{
  "optimizer": "muon_variant",
  "warmup_steps": 85,
  "batch_tokens": 131072,
  "max_steps": 12642,
  "dataset": "wikipedia_en"
}
MLP neurons of a small language model. Each row is named by its layer, matrix (up: input weights) and neuron, and shows model dimensions 32-127. Each number is 128 + 24 x the weight over its row's rms, rounded and kept within 0 to 255. Numbers have three digits each.
After each neuron's rows, "fires in" lists the words (lower case) most often at its 100 highest values on Wikipedia text that the model never trained on. A number after a token or word is its count.

L3.up1658:147135123126105145127143095138127155114106120132117097110125146187141121149106125127098135152115173118125147101132131103138125128121095119128107120114093088144135104165147111141109124090059144110160114155134167129107122139110122109090140143129062105123108139127122112103124148127127139148
fires in: "the" 52, "s" 10, "in" 4

L2.up649:113145178095117109114160131133144160111142088153153111149102150099171130150155137204147130118122146162119097131112132126151143143122139125136129130137111101160147111107121079159147132134143097122116146108121148114158076135153105131163144144149120126125109139163106150083159133146180142141
fires in: "of" 19, "the" 17, "qualification" 9, "to" 7, "into" 6

L2.up1758:112137112148114137122094101187112125091128133164151131165141121139107122155096141105090159120165110154122127171115124103149157157130115154162101140170105106134123145129095118110091150154096086143127128111152152101122114148143127133102141137132119100143130124080147115134146170114109153148
fires in: "of" 44, "the" 21, "on" 8, "in" 4

L3.up565:111152117142118110107091145151144114142144149173112114153156102126150117090105151108122129097155127141110134153170109117115157125141095079174121107084128115148142118152079140144117104083100122147167110121134151130140136139130158108160121098139119125105131142131129103121150152128099128096
fires in: "0" 28, "1" 13, "12" 7, "1950" 4

L3.up1176:111074152114145086128129147114146131108108099104163125104142149152123152119152129141119082114134130172140154088142122157103126162144119121162127088098149150087077128144140197102185101130152145175160101140142126114159169145115142101144166163125137166159134102181141126117117100126176112130
fires in: "on" 26, "in" 18, "through" 11, "from" 10, "at" 4, "to" 4

L2.up1932:112143147108129131148085122129124133118120166117117153146129106094118051079168148126109157077160113146100108123104083107128123144171186142112133117147081141135109104126124152142110184172109149136159131129136146111118150146168146155132131176111102155162093109143185139112074113082123131153
fires in: "stadium" 15, "park" 13, "college" 10, "is" 9, "racing" 6

L2.up1692:099124175098114147130122118134154129110106160116111139124129140143120133138140130101112071134124124128115105121119124124145101124132176140105158143093133165132100104103118151095097077149095146111130156137104132122169142149128125127134118124075129109111101130175164141132094153157155137165
fires in: "would" 30, "to" 11, "will" 8, "can" 5, "announced" 4, "until" 4

L3.up991:105122151114113161090118147145110104074148143136100144080170119123165123111111141085120139137130161145132129128096102163116173105119079125125141116136088130130108109135191113108136152141126123134115145137133168149209108182113142140107155103098112126113127097138147115103165093178121120110
fires in: "born" 64, "died" 9, "date" 4

L2.up1713:120104122103193127155199108082126131108106113111113116146136108119155115122135127116105157101114143108102104146131133130146149181132123182111149121135180140106108116133097141160117128131146153111170070104118157099105127117125128155135136174150144147138162148135117118119132121111115151107
fires in: "one" 27, "each" 25, "every" 5, "on" 5, "from" 5

L2.up1604:141108126100103113139164130137107136102104131134170144093131117168148122097176114132124112152120184107130128130136154156118094138125091128099113113155101131141151138127135110145168125097144112137102142137124129130145122146115148126163125131141133116124103164164134120121121142167119132130
fires in: "by" 27, "from" 14, "to" 9, "up" 7, "win" 6, "according" 4

L3.up165:115080117106117118140102113138135106088115111124156135119147127104147087130120118111091137113078149109145114143161107080152164062105133133131121150148178125161116140155150138172107142141105164134128120119094171165142139134154165175134156093117165109097139138136133107133135109085173104156
fires in: "which" 43, "who" 26, "would" 5, "he" 4

L2.up1606:126115089148147116122156126148137132114168133161145096086139137163100118119148103176111122107120188114157108109143083122124126127158130093144127112073137141153107118133137134127119134099196180074129118107134160113120126115084133111137127136061155121127136156091116104200145125174095099116
fires in: "it" 79, "song" 4

L2.up1507:129159128131115141127117136137099093129131147104151123129123124134142116100110074124105138133108146133113121112146107097126108153179101114132086122133185127094160108149176084109130104113121159098131143121140095128117127099174085111155148154122086123113150127111094125121156121110111134134
fires in: "and" 27, "one" 7, "that" 7, "or" 6, "person" 5, "each" 5

L3.up1203:100156160105129156157111132158073148140144120085106102152091126107112120143106135138146125105130090118122100108134182144139154130133121075102100092142134169162141118115152106135137146097135149114121139150142110115165083131132155099130118098119154131154137109162145132111120080134133116144
fires in: "has" 29, "have" 28, "had" 18, "having" 4

L3.up1287:112120116128115105153145155131154129134136127143094102114120150122137171148135143146109155123121133154135128121165137134111111076131112130152119178134141155111144115111059136150120149121138122162062155067140195086158106167173125130121150166110146145111123109137162150135094127160189087143
fires in: "is" 16, "a" 16, "took" 14, "second" 4, "was" 4, "takes" 4

L3.up1404:113124127126114129113124116104104176135149153108077104165147177113194137148124094125084149095113100164124140156149135126105117130128117116107136121131186141131151102109123159111157117054140144085078136098088122102147126112153150114161083139129131118106137130094111127110106106140139120150
fires in: "1" 16, "2" 14, "august" 9, "may" 7, "5" 7, "0" 7

L2.up912:132115142103163150119157153127136112164170146175125128123133102119115135107145130130130101148090091111135158140103097156163086101127109114130142088092165158135124139106122140153151108143127120161140115113097142163118144152164133149141131133101163148161123118128151127128084157106146116146
fires in: "to" 35, "on" 18, "with" 14, "in" 7, "through" 6, "at" 5

L2.up7:077156077120115098097115139126128135135110138200108129139139099094116136123127185127198160104065111118124161103131121135088107142160124098117113135113091145144129094138102111130067121116140143127143148110121070146145150137164080144178109092107127101177102135123109090127166140105133147141
fires in: "one" 71, "two" 17

L2.up274:100117096143077166119109112126134104102133170076109117145126127182125131151173114190181112119093124092144135130125168153105134136163147110107155122156115099101107074121123111117064131110121073117131126163120112115142062151145133112140113117121087169137125110064108140138130124149142123119
fires in: "is" 22, "are" 16, "was" 15, "were" 11

L2.up133:128112089138177064102169103129109158099119125128157087122136125117129147151123124132103123113104140135108120157130116111131136108102109134130125147089187143109082126131148152136136104113150123158109130162111097127142171105098121128116127071115161087122128147159067131149139134136129121133
fires in: "the" 38, "this" 24, "his" 11, "age" 5

L2.up1486:116162139134159127172142084140144140123116156140151117105138127093142100110120159147108115098186118123083121075128143141106122165108146136112101145143128142177136160119130129099118141125118098144098143146109137174137154140135117124132128110131123110203137100161148128137156142185122115139
fires in: "during" 34, "in" 19, "the" 6, "by" 4, "regular" 4

L3.up48:165108156112119131178133100138135093104116101138095119101120131140090159099115132098106121131123180106138157090150123187070138112167104123134159091166144149136146142113092124136130125110123112162170116094121123155138070108102144134123176128104096112147097125109154110111129108160154157128
fires in: "born" 27, "as" 16, "japanese" 10, "married" 5

L2.up1958:130105141126104148118122172128116118144122098095161124131135096126120173102149119161131096122109117158157137111106136120125115121123125133142136146116157104157100095107134128166122120103096148049162090173099112106104128145171102075092134125138130110163110142125116144114109132159130110165
fires in: "so" 16, "while" 14, "one" 11, "once" 6, "said" 6, "means" 5

L2.up812:131126120145107125115119142099115117147124152147167127101141129150124131093165149120133139092158164114116122139089121134141129156147083082148125115090148092112117117133168103135177112113143129097128175130108113102136162156171156108108131132131122099143098105105140131164134176116111127138
fires in: "it" 32, "there" 18, "in" 4

L2.up1746:133120089130127142047126146108108109098147119149084097158108152147112126136101124136123144172121137140139154148153138157124159156127177138105130102090161160180145129160129147145099136149091062128129107150138133119152169142127139127175144152127125136095158118112099107120155141104166139147
fires in: "of" 36, "for" 21, "all" 15, "and" 5, "scirpi" 4, "mid" 4

L3.up151:113116129096133163138169134172118192146153132116103141151151139145120134154116141097111136148134144128106156145116171115135114145135159116114149101157109112126110104136158109139153110169141154162139105058115144111140143077107143176116111135114111099154110130115123111097154091141098153108
fires in: "of" 39, "the" 9, "commanding" 8, "first" 6, "brigadier" 5

L2.up679:116113153114163134156179140098081163136148086153126136149133157169151101163141171154141151135140119139116124134082120109121112148126106139121145145128102171102100153119144155136131099081126143122157113165154154141133135104142095121138094128110114095146134145117088101117101130118127133131
fires in: "their" 31, "its" 22, "his" 7, "released" 5

L2.up1406:131096130151111102141139128099129106129110113091147152129132191153153154129151152150114113147108101150135137147102127111137121095129143131130164142093118154168115139119148172124073140115126110139176121139113108142100153120137107110120111120140168166144153142184163113110095171171129072147
fires in: "to" 46, "can" 13, "on" 12, "help" 5, "for" 4, "that" 4

L2.up585:140140078161085101123169130127147106105144103123086159112128131154157109109111166161127125102081163119166113120128152117123153125129131110123114124080179141131121168149125097139088091148133127145130088113095076156137173148164164115175147155126088157140134158151074146111124136118094155096
fires in: "and" 87, "or" 5

L3.up1509:133114132123144108055122122136164104100131107145165101117104115121124087141115102112121126127123123117128112099084136166132121107152143163122126142145109142106118129130137143142115142170127082165136121116140168119158091168126161122135087136143153088118127140169156111099130113144145143101
fires in: "born" 36, "based" 9, "headquartered" 5, "accident" 4, "launched" 4

L2.up294:123085101146136132131140140160105129121131146144125080144127117114116128137184089102152168106100149103145136180122150134159135137114176132141100149125207128128125162121113145105095175138058103168171107123158118114155146140146153145134136150125115120128101140126137113103107186132128157115
fires in: "of" 93

L2.up24:110128129140164103158120090138131143142114122119114101138111130170084146125129074134138093124106116088104103126144143125105152140088112121118129181115144143135114116180105153166130144133170063076144097125105159139119129172123119156107133155103129130116126150165152121132143130116125160112
fires in: "as" 44, "of" 37, "since" 5

L2.up758:103131099069125113102092127124134151098073149125087121148147144118103183147133168115143133171112123159138129100122121157150139104116149138178133162062140171135084140157122153150106137106118100107154098156127140075128130174120118139126109143149179115145113171116138104128114146127120110102
fires in: "where" 17, "when" 16, "so" 10, "after" 9, "once" 8

L2.up1753:117152184110113150144141140118143126134152150121143118097125128134204093183139123119127148139137206134104115115147104141127156164113136146126127145143135113129149080144149109115081137120141132164121124152123138121125096118170135147140146118134119106166109154178157102134122116132179143097
fires in: "of" 26, "to" 24, "by" 17

L2.up1436:095145101141104094114166132118133146138156135116116159116141086143085121173149134148134093120132098153105123115095160166140128143129118160140122159095147166105108130137134127139141150147087085104074155135110146091162150129113117109162107119133130110149142129086181130109105162115149114119
fires in: "years" 38, "year" 20, "regulation" 6

L2.up239:084151151143129173129088118122121129150165161122143106139102118115113100119134130112154095137144167109161148161177137146145158129134152087106157121098096145140092147114129157157121129139127152106165132061103142146162095151101157115142125157125120142157103083096053106151109140170047115124
fires in: "he" 43, "she" 9, "it" 6

L3.up1066:119134166118128097160163108124086116109145132112129127099132167136117130173136134090107150173136169115132095067136154189106139105117132143119132117157165127101154095138170142126094154159097100128165128131119107121105098140133059133143131122160146101119091156119122101145093126141099160125
fires in: "of" 39, "such" 10, "home" 6, "who" 5, "single" 5

L2.up1499:143125131145121102123124096141126110122161114159084084097138134103134091106082102146157114131130128119111112095146127131096102147150177106130133092101146126142116111146120202124084143159073094108125123075150119097183179146103134193107143144194128122133098166139158150157168102099113137158
fires in: "as" 78, "according" 8, "into" 4

L2.up313:102098123196115127143122140142093134120116150094139154112121115153134110133116131138094086156137097145171157159136150126126108091152120117058155134155101091137134150115098140167124119121121084154103133146128109143124150071159151137136142110076151170104113091124106154109128135119146148131
fires in: "to" 56

L2.up1913:122162168092121142101115177131123153057119136143119172157115128112118141126135144109106133111086150119184129104149117170164134125138088106152137119135136121121100153112114095138141109109121104106125144149128077118164116139144139096137141122139135114117108125097135155136106101122159062148
fires in: "that" 34, "when" 20, "although" 13, "while" 10, "where" 7

L2.up1545:130095151148111177122116099102120091105170159115103097131107153107103099137145186177117113124115131136141141082165138142123111174114131130117129154114136110119126139174146167169132082093158118136099151143126111112149107125120143124121120186128124127142117130130073099123095127096170107165
fires in: "were" 21, "was" 12, "not" 9, "and" 9, "as" 7, "been" 6

L2.up1690:116138121195117101119131120143111126099121122102100115141132108138159138103104133123148114130092124142146125106108141145143130109120107161119119164118112157095116143146113086123129153157121157095108138121144106123121138098121131152113135133113146112126122141142120109136127136098104122106
fires in: "to" 75, "t" 15, "we" 6

L2.up524:119130139119115096118115145110126115159138118084144120121172111119113122098133075109138132143099151138084140105145094142117138162162111129102130119114136135111128159132101114120105161141144090163112095119134167076093114118108167133155156103082091141139102078132201126084116122141125127117
fires in: "from" 30, "born" 13, "up" 10

L3.up1398:122138110159158159136097156141135102115119154117100120126123119152130108141171124146121142140156144116161142131097153098138158130139142174144119113093152124138111130097168119080158152178140073139096146129125164093166141109143144109157111168111154110117146141133094122142114151109102084129
fires in: "and" 24, "it" 19, "which" 16, "this" 12, "show" 4, "these" 4

L3.up1806:123141147150162097121145131143110128099123094089129139147147119135146100112099116118096146097107116131133117096136142141149132130128103091146143173082129135124138130127103115127169133158111107093122172130152096127171144120172117137091092135083109120130105163184131120109080170118144086116
fires in: "to" 44, "t" 8, "day" 5, "not" 5, "us" 4, "uk" 4

L3.up160:132097152152100123149125133146134129118110093136150118111139139138082099145121125119139136105097120150104106106123119156128122153153117113102125188129136153144143127118121150142079132190150152126114127090089124138131131134189130151132099131107120119158118136129142114173109117194161102125
fires in: "to" 20, "of" 9, "by" 8, "u" 7, "a" 7, "e" 4

L2.up1946:091147116120129129086099143137097133108125147165157110110165138178150116164140156124133136149092140160106126132132113154138137154088086155119128112036147162157134175113138098138131147157150140115151119131120104145111117134124142148139156128124134131132124166162138121143091164127125124127
fires in: "it" 21, "this" 20, "you" 15, "these" 14, "we" 12, "that" 8

L2.up539:108099146139111084140162110142118110161105138057064177145178136148143105126121128151129138116087141068128105145154109093124094031192132089142157124106126095153142101178083144135167172121124112108176139114120130130152141139183092150124137146117119115133108141104134106175118133129143132151
fires in: "not" 44, "green" 7, "break" 5

L2.up1614:070128084145140144106126131099117117129137075145107108110175125105127121115157117152148163166113146114157133097138115160121123179141105151107111135126142118158127156117107111159115112081125117138135144126136149150150144148157117153181112133144156106114141111136113119134116174116173100143
fires in: "one" 49, "up" 8, "alone" 5, "out" 4

L2.up850:150134132123142160111128141086134115104163145123123116168200148092139120046099145138121122150122148106149117111129128129124129113154126127128153131123101160153148143123138167147129098117123114120111157118117109132112092153141113147155109102141162165121146115096134086127116118112102099131
fires in: "institute" 21, "art" 12, "college" 7, "company" 4, "center" 4, "society" 4

L2.up157:128132118146109140152124139116147126109160123102108115139145098159114117126155099149122124141105140109103142108117131107097108113112129129133107120105134125110121087156152152103148092171128096127081125136164108123190128112094097148139156137137130150114128119096138128140152132110106132135
fires in: "most" 28, "so" 11, "said" 8, "more" 4, "because" 4, "according" 4

L2.up430:115135139102123135128128143124055112130072145137126134121109106172150142102139113187101122113103094131134121092145147160105104130138109130120124187077098148098110162113123130118159121121142130185130097124118134149131150113137135162172167097130127126166156109146101126140117131139082125130
fires in: "by" 48, "from" 4, "lower" 4, "to" 4

L2.up1948:142094100094156079103128148173146152133147094163110126133122114179121135136125160124093139113135110114123137175119135131141154175144110133210129157143129101115104080136130125149130087137095115114119100164108160084145129114132157141126158128148097126104111147155129112183162115124139135144
fires in: "of" 23, "to" 22, "for" 14, "in" 9, "carolina" 4, "the" 4

L2.up88:120169167143146090127135117102192136153156141124120107104159142132117133082139098143115127124123127158131141101122140112125113155118156118083144171175133131144100119135158141178134097148139112123137087154160107129104143150163103151155148119087140179092131171118132156137146134144138154132
fires in: "art" 23, "college" 13, "arts" 8, "university" 7

L2.up260:094142120127106154116152145169099133124113118102137136145090088103165091137156180173142116154133133096134157133121160144115140102188164096169131137176114097149123141106113135120141151095118115125184096136118098130151106111118151112172105123122082106122115144102137098141100087152128164088
fires in: "also" 44, "currently" 13, "now" 12, "still" 11

L2.up1126:137130107157114116141129140119098107163131141123080125115130100150128128152156102148131119107138157098121110111166124085126156142128107142163107069123184113138084076110098137175137154130100150111134133121130109108153148158127129098139143102134095116152124141115083142119087137163112119085
fires in: "and" 23, "that" 8, "so" 7, "one" 6, "some" 5, "also" 5

L2.up916:126114142121110142088131163095130149132143169140127134144108123120112131102106111148121105142121139155129128123132129110138103113110090126123198109106151108116138138115105129120117146139123143120126090123118101087198169176158126118147177102135110178114091128087128108146117150128131134106
fires in: "it" 36, "they" 14, "he" 10, "drink" 5

L3.up1984:134149118144103127120123114130141113133140137185165100129131124176158113122150198131150119092182135128096066107116114161117142118114124145135164139121168110119169131149133118155102180122140127159101154131106114155109136099128131117134119135162124136135162150161121106129142105160130111101
fires in: "during" 19, "in" 10, "by" 7, "one" 7, "another" 5, "final" 5

L2.up1607:143129118135193123124147146146105158135155098145119130140106121127153128121130161125130095087130137117099110107113151126122113170182139144142166134125133132140116108151125148146114118138103145166145068127108148120161181135105095107141155124130144099136072098141097110159130112120091117125
fires in: "the" 97

L2.up762:067162109090120162135104123101096114143123110149165150129159146163119127122057118138144108130145121134132138118162137141112109140145125128203110114107128105126133081163150124138076118133122108150137142117118143132154128155151141131127148102126145123108126105142095112129182119147132127134
fires in: "district" 37, "council" 8, "area" 5, "regional" 5, "event" 5

L2.up350:126132159156122119194133089111148137135152099100140105133124120167102150084091132089145119110133157120144127139171078103115107123097165096164131144147138125102158111123113153117141100136134159119129108126094098132081128156131102130163131117145168108153184158121117094133152140145101124159
fires in: "for" 24, "games" 9, "fra" 7, "league" 6, "way" 5, "it" 4

L3.up825:139132163104141105154151085102117104098128118177170106096143088153129129155113137116124171122100104145106117130114157118098129190135105137132131090118146082110132102133128121118146122126169142132115109151123135120123158133113140150099142144181161140115120124161098118187133119162129088157
fires in: "this" 66, "one" 16, "each" 9, "that" 7

L2.up281:143106170133117136113103126096132116122134156105109176127156105092165086123119150153132159118113119152155104167138114149134130107173121095051081156150170173110142162091117110094140146100163105160129141121153167107136170108092134131170143167077153103148108091134118137101090095125086133132
fires in: "from" 22, "london" 9, "came" 9, "signed" 5, "by" 5

L2.up1225:072133090138132101158106106140130139114145132094114158109135151122111114141134168107118128131147130087134106118102153119153146173142165147100155099098150192130073145121206141105114137158138145085134120090103120083118138109099151160142118104127126091119138133139154134131128124116099142140
fires in: "of" 18, "from" 16, "year" 15, "years" 10, "big" 6

L2.up882:105106126119106152100162119134150150139133154100159116120095086146099112136146129145133066130145121107157130089152092117118152131143161132155106091154170137138141105106099141146145109139142130150161130140148106125129165121119133111111120124118101132139154115067146048118120115118168114124
fires in: "also" 34, "with" 10, "still" 9, "featured" 8, "featuring" 5, "finished" 5

L2.up795:124166101165126124164148099159121146118132100114128141097099110165105153107130120160172086110142116139127164110105112086134129118128127107144136143131115143130122152142109082136149116091105146079159138165110159075174126161096121127108100127087160086171137120129078109104090158150113173172
fires in: "it" 93

L3.up831:127115184085114145148120130155131144119098155118146095112178112142113121150122080125083107117105114168137113112151115099060138124121115107093118130127122138093108091113131146124096155156151076092175089100129143143076090201159136205092142116147142111097128148126119126137133109155150128151
fires in: "that" 15, "the" 14, "of" 14, "because" 9, "one" 7

L2.up1733:110112127119136147138123117157103111106135127102124137141133132114128151159148144144113130148128141125113103104152114111135101138114109122178147138127100118136150076123123115125149076120116100144117098110141092145164108112123125135136153097114095097164141120093144106090137139112157158127
fires in: "of" 18, "on" 13, "what" 11, "to" 8, "from" 4

L3.up932:128138124109136111141128133088125116113168098134077143128089150139136117119116107151170126150125101163106120130211138124155126160111134154135105132124148120142122153112164118171129174115122084142116125134134118147164129162093128160102134122162130103150119121145111117180155129146139149126
fires in: "as" 63, "elected" 5, "appointed" 5, "named" 4

L3.up1888:121141091206121136139152111153120153099141119125149106118095121140115157130129118125136137146145121089109065141134068145083118133100113146119175093096169118119096091118114118142145097088104126167147079140088111123174120084098104157134130109159116183140173106127128133118137096134142145128
fires in: "most" 25, "all" 12, "more" 9, "other" 9

L2.up537:144109128082119114120143140162116116125127116129116156120143147121069096088108109119135111158135090127134136112133158123121144129188123107137105098145129100140129122114068105144124131111113109103156125169127095106119173164189147174138129118145138106084111100107107128174142126135093139142
fires in: "to" 36, "in" 24, "for" 12, "into" 11, "as" 5

L2.up1526:142119119126109125132128135116115143116150137098152117120089108138170106133120138084111162129113167136118103133139120098181149143124151131176103172137117159136130128172080104115117135168130139122167084134154130100124127104125144166134138114218158165143159198122161139125111142120126123205
fires in: "which" 26, "who" 17, "and" 16, "as" 9, "what" 7, "a" 6

L3.up12:115116144119128168123099129100126119076116135080160150138140117150126081143104134121133149105137102079154119131097182131073142129171105121127143106117180105127147099149121106099126134150097085158112134142171139086105111143072149102161117127096067101097179173160095157108114126148117127116
fires in: "this" 16, "for" 11, "it" 10, "that" 7, "some" 6, "described" 5

L2.up1398:134158124140132155110150139105135156097115128143107143121153134122135107164126108124121122143125138155138155105115130161121117104108085109093155116152169119126130135154110119109170096111136111145127149150156113167148168184155112101090134149136098157134135171096159126136108148140157111135
fires in: "to" 18, "while" 17, "that" 9, "on" 9, "in" 8

L3.up1370:125114137118136161124068133116155100106138137142162122135141145117126078141145115118160091116161106143119143123143091137166134123101127110101137143142153169142146139152149139114089125132136122159151150127101067151105135144165125131143113155138134156181095088132105121121125126109112060079
fires in: "has" 45, "had" 36, "have" 13

L2.up300:127092138125132124107105129117087090086108106114102145129162118146138101141155113160129173050137114144122102095127181162120128095178161107111096160128135139136125103144148120127104099177153079145135109099124135096159158166138138114197116136142162148118115138093134141134114153158145118139
fires in: "a" 61, "la" 10

L3.up191:115083127092151186139122110158141129152108115104119103149153115153152140153100065131165121179088102100153137126140135130129086146101157126160103112128122154108152134183164136136119133144074114181164093125126133157098121156130142125138116125125144139121135097107124136147108107123137126181
fires in: "of" 39, "million" 10, "in" 5, "the" 5, "000" 4

L3.up75:127072108115116120082131137135144146128105103139135103141153168101111138123137158131132140119116169143102146137157116131133138110123114103104130111128169129157141197118081104126136109112143098105139148100158078113121107132109119120157141139147130103114094165084180143108129147149095152129
fires in: "when" 27, "of" 16, "by" 11, "if" 5

L2.up665:158132173137129138129116132098166145128148152129134092127110138102099106145120132121148149112138148104138130083108138101190200126150100110127122089126162097160144142132156153145117137081148128156159173137112141142146096098107121107133112124162112162157164150118149155114072157085109106131
fires in: "did" 24, "does" 12, "do" 7, "also" 7, "have" 7, "had" 6

L2.up1285:124099087144129110167143114123139136145097122074131121122148121101109128138094125139080124119102105120160109116152160152150135163119114130102141137132144156132104133125100140139100132142123141096101137130130092116129167120136111111142108098120164138116121157147114114143115135113116107113
fires in: "would" 21, "can" 19, "may" 11, "could" 10, "to" 8, "might" 7

L3.up1929:147140125117104109128157131118164136127099105127174105150075156106147142105119105178084146188100097183134102138151143097141180156063061146142132179078131131117162150124132115121119143092147119147133112107176145120115158144106164126142124145125159155117128156123137101129128097095132115090
fires in: "been" 24, "be" 17, "as" 9, "mohan" 6, "vice" 5

L2.up907:107118111111130075098124087136148166132098183119181153120129152141171144156138109109179137092097126128100102109150096120123117150106100100145131094142125143078135125152150159142118145147131104131144086115120131105114125101107100107099143142118143152153134165149097118116138127136142101165
fires in: "up" 19, "there" 16, "all" 13, "off" 11, "along" 4

L2.up1781:101210121158138115156115115116106148150104114146136131055145077131114135087095104144131096055128156144124101153095112161127118136159132154145076141115132151122124132161109134121150117149122136169095130106102113151154134135117107125112112093123157159134128140118167118171131134151086130152
fires in: "the" 25, "commanding" 10, "corps" 6, "brigadier" 5, "no" 5

L2.up172:136137119085080081112137096093135127128144071136173120094127164134134146133156116084131160110148112143155127114131126139118160096149104113155147107103111126132097141137151127104130104093143153119138114115142149131104093093123115134134150152140145162136179088139140137154127138115134113101
fires in: "al" 22, "left" 12, "right" 11, "leading" 7, "west" 4, "far" 4

L3.up264:102142076160126101100136154141127126114121106123147155135167111132177162120114097136122130139115144126114147185102156112066109104116096092144105069118156163089139172103122124098142146097103143111147141125087173128134120126140083162138148138135167138130125136136137074155103124137125109128
fires in: "she" 28, "it" 22, "he" 11, "which" 9, "you" 7, "they" 5

L2.up1105:124143125087122130147121154146154124127128144104155128091130116108132119160179139112119171123124115098115142131133115102116098156153103113132149124114105108136129139126200133105094140140118153117142153103093153137101144154120127093138146136122097151152146133114134139156120131105112098163
fires in: "the" 32, "that" 20, "a" 18

L3.up1307:115081109132094142170120147121106126157109163133112098144132108153158108140128115153144111143123084159132163100115125112150170118111150123144105112129143134143110155174125155062180130120191125111126144109159118143183151092122141191143124175131150133117155088152159155109104154152075165127
fires in: "by" 17, "under" 17, "through" 8, "via" 4, "into" 4

L2.up34:114157147129079110145094115124145146189148141140131142078165140135164134131155158116106120160155109150158077153104129110110139118126112118158148115129148128089104115118132159073100160130139187140131100144112147101116121124103120081081138150104153136117144131126111112173151138127112094109
fires in: "which" 58, "who" 29, "that" 9, "whom" 4

L3.up1575:101135141151157130139138148160191112116111119099123121130123110160137127131123112104115094146104208169170129139123117128134167125173117115116095148148093127107135089127120142134176139159128162119099144137111149134085093172151157130160107110139134101160155107164189108133111173185133094152
fires in: "of" 59, "is" 5

L2.up494:125116125145094112140117134103127125110092097139118173090141075150161121139127153140156098126115134153146129098073131140113130116141099113137103172144138120129115133149133190092119142095096132122125175107111183111163146104193116068128157130150116128136154089167124112113139160130113087116
fires in: "by" 30, "to" 12, "until" 5, "through" 4, "office" 4

L2.up1072:137105121110127135111129132146136119159119104087096158130127117150097102100104124093136074116124134110155129129122128152090097172136100151129123159106153143189141153111114131134157065093086140107123117123134093150119112162157149132126107124117098085172110103117113118110150134095138117132
fires in: "division" 24, "to" 11, "from" 7, "battalion" 6, "into" 6

L2.up1233:145110107109142145156108127090121144114069125117192139149116094072192134108128140146106130126108116128104115136141112114120147139127119135097127105119108145151126122099144136115152125101152123166129127140143111180141110120155158147136127123105144125131122152177127134117114116082136105140
fires in: "by" 41, "usa" 13, "to" 11, "with" 6

L2.up718:154100099155102158088190162115140092160110126120127124145119175104105104115095147124089111111097166122113125065117152140113128124148135101138142126138166114087147139155087098123105130134086154160090123196119147126155137115117146113139143098130154161123129120150143145126088133117135132100
fires in: "and" 46, "also" 7, "not" 7, "only" 6, "especially" 5

L2.up310:142171104154123127157117168164157118152105114102148145126091124142106111153129115159108152182108074107158099143179108118130060147135120142123123123146112126148134159132088128154116079148135118122126159151130136110151085156148159114140101152118119128166110133097131134141115105107150070119
fires in: "would" 28, "was" 28, "is" 8, "were" 7

L2.up620:164094126125124116106138150138147143147162108122140172141134153106127078143122162115106152095139136152117143110100127102115106125139103136159166114156107143130142129157135185129141114162097116161135172142124093129121142098163133140104115150140128112120140118122131082086102156157114141119
fires in: "its" 52, "her" 21, "their" 19, "his" 4

L2.up647:109160145143162106125147103074142118139106122133100145167132149128114124125106106133106101149101081132135141104125100155146145176157103131122154171138138096119160095143121114110149117117140126134132171129195133110172136165142081139162075088123089086095083120123145124144143151118134112125
fires in: "one" 23, "each" 15, "per" 11, "a" 5

L2.up1704:137133099135141110134083133141128117115095069128178140102125114113136061162108130125146078124086108181092132165088116081110167096151136112108110118123119118124143104136107139155158132089129117110113090128113152165159122097164133123206113119135097141129169142156134116110188119143152105103
fires in: "with" 22, "to" 13, "co" 8, "bronze" 5, "commanding" 5, "brigadier" 5